Weights of a small GPT-style language model, trained from scratch on English Wikipedia.
Architecture: rotary positions, no biases in attention or MLP, untied embeddings.
Training: a variant of Muon for these matrices, 608M tokens.
MLP neurons of a small language model. Each row is named by its layer, matrix (down: output weights) and neuron, and shows model dimensions 128-255. Each number is 128 + 24 x the weight over its row's rms, rounded and kept within 0 to 255. A neuron's up and down rows have the sign that makes its largest values positive.
After each neuron's rows, "raises" lists the tokens whose logits its output raises most directly, leaving later layers aside.

L15.down883 [ 89 118 140 128 129 115 123 132 124 110 124 123 136 119  96 133 174 130 114  80 105 111 139 112 131  92 105 150 101 148 195 157 105 155 152 158 149 143 127 133 139  97 171 131 130 150 136 109 149 113 113 154 116 101 103 183 125 114 110 103  92 191 150  72 114 101 144 139  87 123 144 103 116 141 115 135 100 137  96 153 111 125 175 167  96 117 167 150 154 114 114  98 129 130 157 118  99  94 176 141 105 135 120 116 131 134 163 119 154 151 148 134 100 138 156 131  90 140 109  78  91 121 134 138 129 146 145 120]
raises: " times", "ly", " way", " following", " year"

L17.down461 [156 121 136 141 132 155 140  93 132 132  92 115  88 102 100 152 122 133 118 137 170 136 146 135 125 141 126 170 179 122 145 141 116 102 117 142 125 125 160 118 123 148  88 104  85 136 105 118 121 144 186 161 100 132  92 136  84 145  84 152 130 133 173 153 139 122  94 129 172 130 155 124 175 160 147 140 114 115 173  94 127 147 105 129 138 162 124 110 146 144 120  73  99 124 170 106 127 147 145 110 128 114 109 180 174 125 161 116 112 169 114 135 126 129 123  94 115 151 175 146 136 104  81 159 156 130 131 133]
raises: " July", " August", " May", " December", " June"

L16.down229 [143 164 102 137 148 110 162 121 166 151 128 139  98 115  78 152 149  61 173 117 126 147 103 106 137 127 125  97 110 141 105 127 151  82 121  93 163  91 139 151 130 110 112  96 119 105 135  93 145 108  96 149 117 141 176 103 104  88 130 107 137 123 101  59 124 101  92 151 150 159 160 112 129  99 117 160 160 152 152 102 114 128 183 140 103 143 104 131 107 125 101 122 114 142 161 126 149 123 142 120 141 113 144 115 125 117 165 120 117 103 114 143 119 128 142 108 133 138 100 120 180 158 106 141  90 113  79 135]
raises: "ud", "pt", "mell", "bble", "ins"

L15.down317 [ 73  90 169  88 142 118 101 141 143 134 136 115 147 154 178 118  96 137 122 164  65 119  92 128 121 108 112  90 149 189 119 121 126 124 135 150 129 145 151 126  79 169 102 163 167 129 141 123 175 133 102 142  90 130 155  81 149 150 174  69 120 167  94 103  84 122 124  86 138 116 155 105 142 138 125 107 138 146 124 141 141 113 118 149 134 109 116 114  96 146 114 129 128 127 158 134 115 190 161  95 118  81 113 174 147 137 148 112  92 103 104 140 147 166 125 142 124 147 151 136 151 100 154  93 107  97 131 127]
raises: " following", " earlier", " during", " previously", " since"

L11.down693 [191 131 107 132 147 100 167 142 202 128 136 161 131 126 126 104 155 150  93 134 158 164 135 120  96 139 120 150 127 137  84 115 137 128 122 124 133 123  99 142 128 129 145 122 116 165 129 107  84 131 108 150 116 127 159  78 127 111 127 147 113 147 139 114  94 166 125 166 128 189 163 124 141 110 112 103 142 171 132 126 125 189 101 155 137 110 145 113 131 110 132 148 124 115 164 148 118 139 112 172 137 117 139 137 109 134  87 174 121 107 193  88 105  97 139 149 151 161 108 166 131 156  96 112 130 206 123 114]
raises: "len", "king", "ning", "nard", "tle"

L15.down880 [146 135 134  67 129 156 146 160 125 122 144 140 137 122 125  80 148 157 109 122 161 129 105 121 115 105  98 158 127 110 147 132 115  93 111 114 166 130  65 126 118 144 137 103 122 102 135 131 107 112 137 145 145 123 141 106 131 142  84 131 166 118 128 118 129 134 154 136 110 124  83 157 130 162 161 113 115 154 158 154 128 118  99 156 144 132 144 112 129 115 107 112 114 111  99 137 131 141 118 127 113 149 154 128 114 157 139 118 131 141 102 143 112 152 129 100 155 142 124 118 126 103 137 125 145 173 103 122]
raises: " II", " IV", " III", " I", "etta"

L17.down85 [144 144 146 120 141 114 125 154 145 115 141 108 153 119 190  96 166  85 164  89 152 169 125 145 163 104  93 133 125  88 129 136 109 124 156 127 105 122 141 122 146 125 118  66 163 152 138 127 137 133 124 161 155 116 158 145 155 115 122 112 125  96  96 139 125 176 140 135 142 158 167 121 161 153 134 105 125 127 111 125 123 143 114 151  97 153 169 147 149 175 108 130 141  86 123 155  93 153 131 123 122 116 144 129 116 117 105 112  65 152 147 129 136 126 163 162 122 107 110  86 119 128 135 158 119 108  79 142]
raises: " view", " photo", " seen", " painted", " viewed"

L16.down354 [105 109  97 139 118 118 157  82 107 148 121 158 148 123 125 147 136 143  98 148 145  75 157 123 149 102 139 151  99 135 113 149 108 107 121 135 127 156 108 124 149 115 126 106  87 125 148 155 152 131 115 178 139 133  86 147 105 115 102 120  91 151  93 116 169 133 172 103  67 143 100 148 157 157 107 165 100 111 129 135 111 151 153 140 117 132 147 121 121 129 131 108 130 118 159 151 158  95 162 129 151 110 121 167 148 101  87 132 144 124 109 162 163 145 126 131 132 132 167 135 149 127 140 137 128 132 159 156]
raises: " year", " month", " day", " week", " years"

L16.down334 [134 137  71  45 132 100  93 132 141 139  97 116 144 139 104 138 117 126 173 109 152 127 102 123 115 112 126 147 155 129 126 168 119 126 116 150 111 150 142 132 141 111 114  88 174 138  89  97 148  97 134  93  96 137 135 106  97 162  97  89 104  99 137 145 133 143 162  98 112 118 116 107 118 108 142 122 141 114 119 127 131 131 129 122 130 142 100 119 106 126 130  72 148 123  68 108 115 145  88 102 130 135 149 129 163 115 151  91 117 137 123 125 144 110 119 144 120 136 108  89 115  96 119 173 148 134  88 121]
raises: " ends", " begins", " quickly", " soon", " occurs"

L16.down395 [134 143 135 154 119 122 109 104 162 146 138 165 130 132  85 128 136 126 118 121 106 107 147  89 142 140 121 146 122 148 160 115 150 139 148 148 150 157 199 139 129 128 143 143 154 111 138 169 112 139 119 143 122 159 111 163 138 131 143  98 128 152 100 139 121 117 114 103  44 122 109  79  91 125  65 124 105 148 149 132 123  93 123 111 116 143 124 135 127 128 143 137 108 127 115 153 129 112 138 119 124 106 145 108 135 106 123 154 119 117 146 118 165 140 138 130 128 128 112 114  96 109 126 147 151 160 105 125]
raises: "===", "====", "\"", " Order", "-"

L11.down349 [122 160 108 122 163 132 129 133  96 137 152 127 132 128 141 118 137 141 133 131 110 154 155 145  67 173 111 120 104 136 141 198 118 153 118 184  98 121 148 108 101 131 106 120 166  86 153 120 152 140 169 115 137 122  70  91 147 129  90 112 142 139 118 173 150 161 175 109 151 149 138  98 152 149 125 149 150 135 167 104 124 119 125 145 162  94 125 129 114 144  71 166 139 118 112  66 162  74 141  91 106 150 113 134 115 108 101 113 119 127 111 131 133 141 166 172 149 121 146  99 175 154 144 137 185 139 101 128]
raises: "ut", " make", " qualify", " take", " meet"

L15.down726 [137  86 125 113 130 157 124 150 138 144 128 162 103 129 163 121 120  92 133 113 126 124 159  97  93 105 137 128 138 184 171 142 110 154  97 126 134 114 154 135 113 180 111 111 106 189 122 136 134 129 128 127  90 123 150 146 118 123  79 123 119 163 131 116 104 166  89 130 127 119 112 128 153 129  75 124 143 122 111 114 118 123 125 130 101 127 124 120 142 155 110 116 124 107 101  92 104 130 123 122 131  78 121 158 116 121 131 116 145  94 124 122  69 150 138 110  96 138 122  63 168  99  98 111 128 164 132 137]
raises: " wife", " himself", " assistant", " career", " Assistant"

L9.down617 [128 121 141 144 164 115 110 148  99 150 123 143 121 128  82 118  91 100  90 159 147 136 150 106 123 167 141 122 130 110  91 143  99  99 134 148 149 117 110 146 114 104  66 154 137 148 112 119 107 119  85 170 139 123 147 187 155 105 129 117  81 167 107 140 166 125 106 110 134 156 139 132 152 143 138 149 137  97 100 157 113 137  88 127 110 150 148  89 165 159 131 153 136 118  66 168 148 113 121 107 124 136  97 112 164 118 123 156 142 137 101 179  97 134 148 106 132  83 117 122  97  90 114 144 113 149 140 146]
raises: "row", "board", "ridge", "lin", "gra"

L16.down132 [110 114 127 148 112 182 141 113 139 115 156 110 107  96  94 115 103 145 123 102 126 132 132 133  89 155 135 166 138 111 114 123 124 134 153 123 120 156 148 129 139 123 130 101 112 111 146 131 113 152 134 112 178 168 145  73 166 123 129 134 171 134  96  97 111 147 149 141  81 163 108 105 131 130 123 129 137 124 167 144 113 118 114 145 145 146 148 147 127 132 127 135 131  94  88 119 152 150 126 135 143 154 111 116 136  83 149 133 131 204 154 156 160  87 126 141 138 106 100 133 158 123 137  70 118  73 141 128]
raises: " cancelled", " closed", " abandoned", " transferred", " replaced"

L17.down809 [106 144 116 119 118 103 141 148 140 161 152 109  95 156 162 141 134 114 119 111  88 121 131 107 126 112  83 125 123 113 156 177  99 107 135 114 119 126 132 130 122 106 142 138 115 176 141 193 144 101 152 153 154 115 137 128 102 144 124 140 143 103 156 154 112  69 150 106 116 116 112 120 125 166 123 114 172 122 111 123 126 114  79 150 129 126 130 109 162 135 126 138  92 101 123 153 124 146 116 112 130 127 143 105 121 107  82  99 127 126 142  83  91 151 145 101 127 128 121 117 119  92 106 127 168 116 132 113]
raises: " Argentine", "í", "ña", "án", " Romero"

L10.down855 [ 88 159  91 123 116 144 142 130 128 150  89 100 115 129 132 141 166 149 123  93 124  91 103 145 131 102 137 132 132 129 145 133 117 157  90 148  97 141 114 140 161 108 137 151 142 161 126 155 116 133 148  96 122 132 123 136 121  88 126 125  69  71 148 118 135 100 158 158 111 128 119 109 161 119 117 110 124  96 116 102  92 129 156 127 156  99 114 140  97  99 144 122 113 111 138 144 152 171 144 118  93 129 117 154 103 169  95 146  99 108 136 181 121 135 130 112 131  77 123 124 133 113  91 108 145 146 126 136]
raises: " Date", " Year", " Title", " Location", " Name"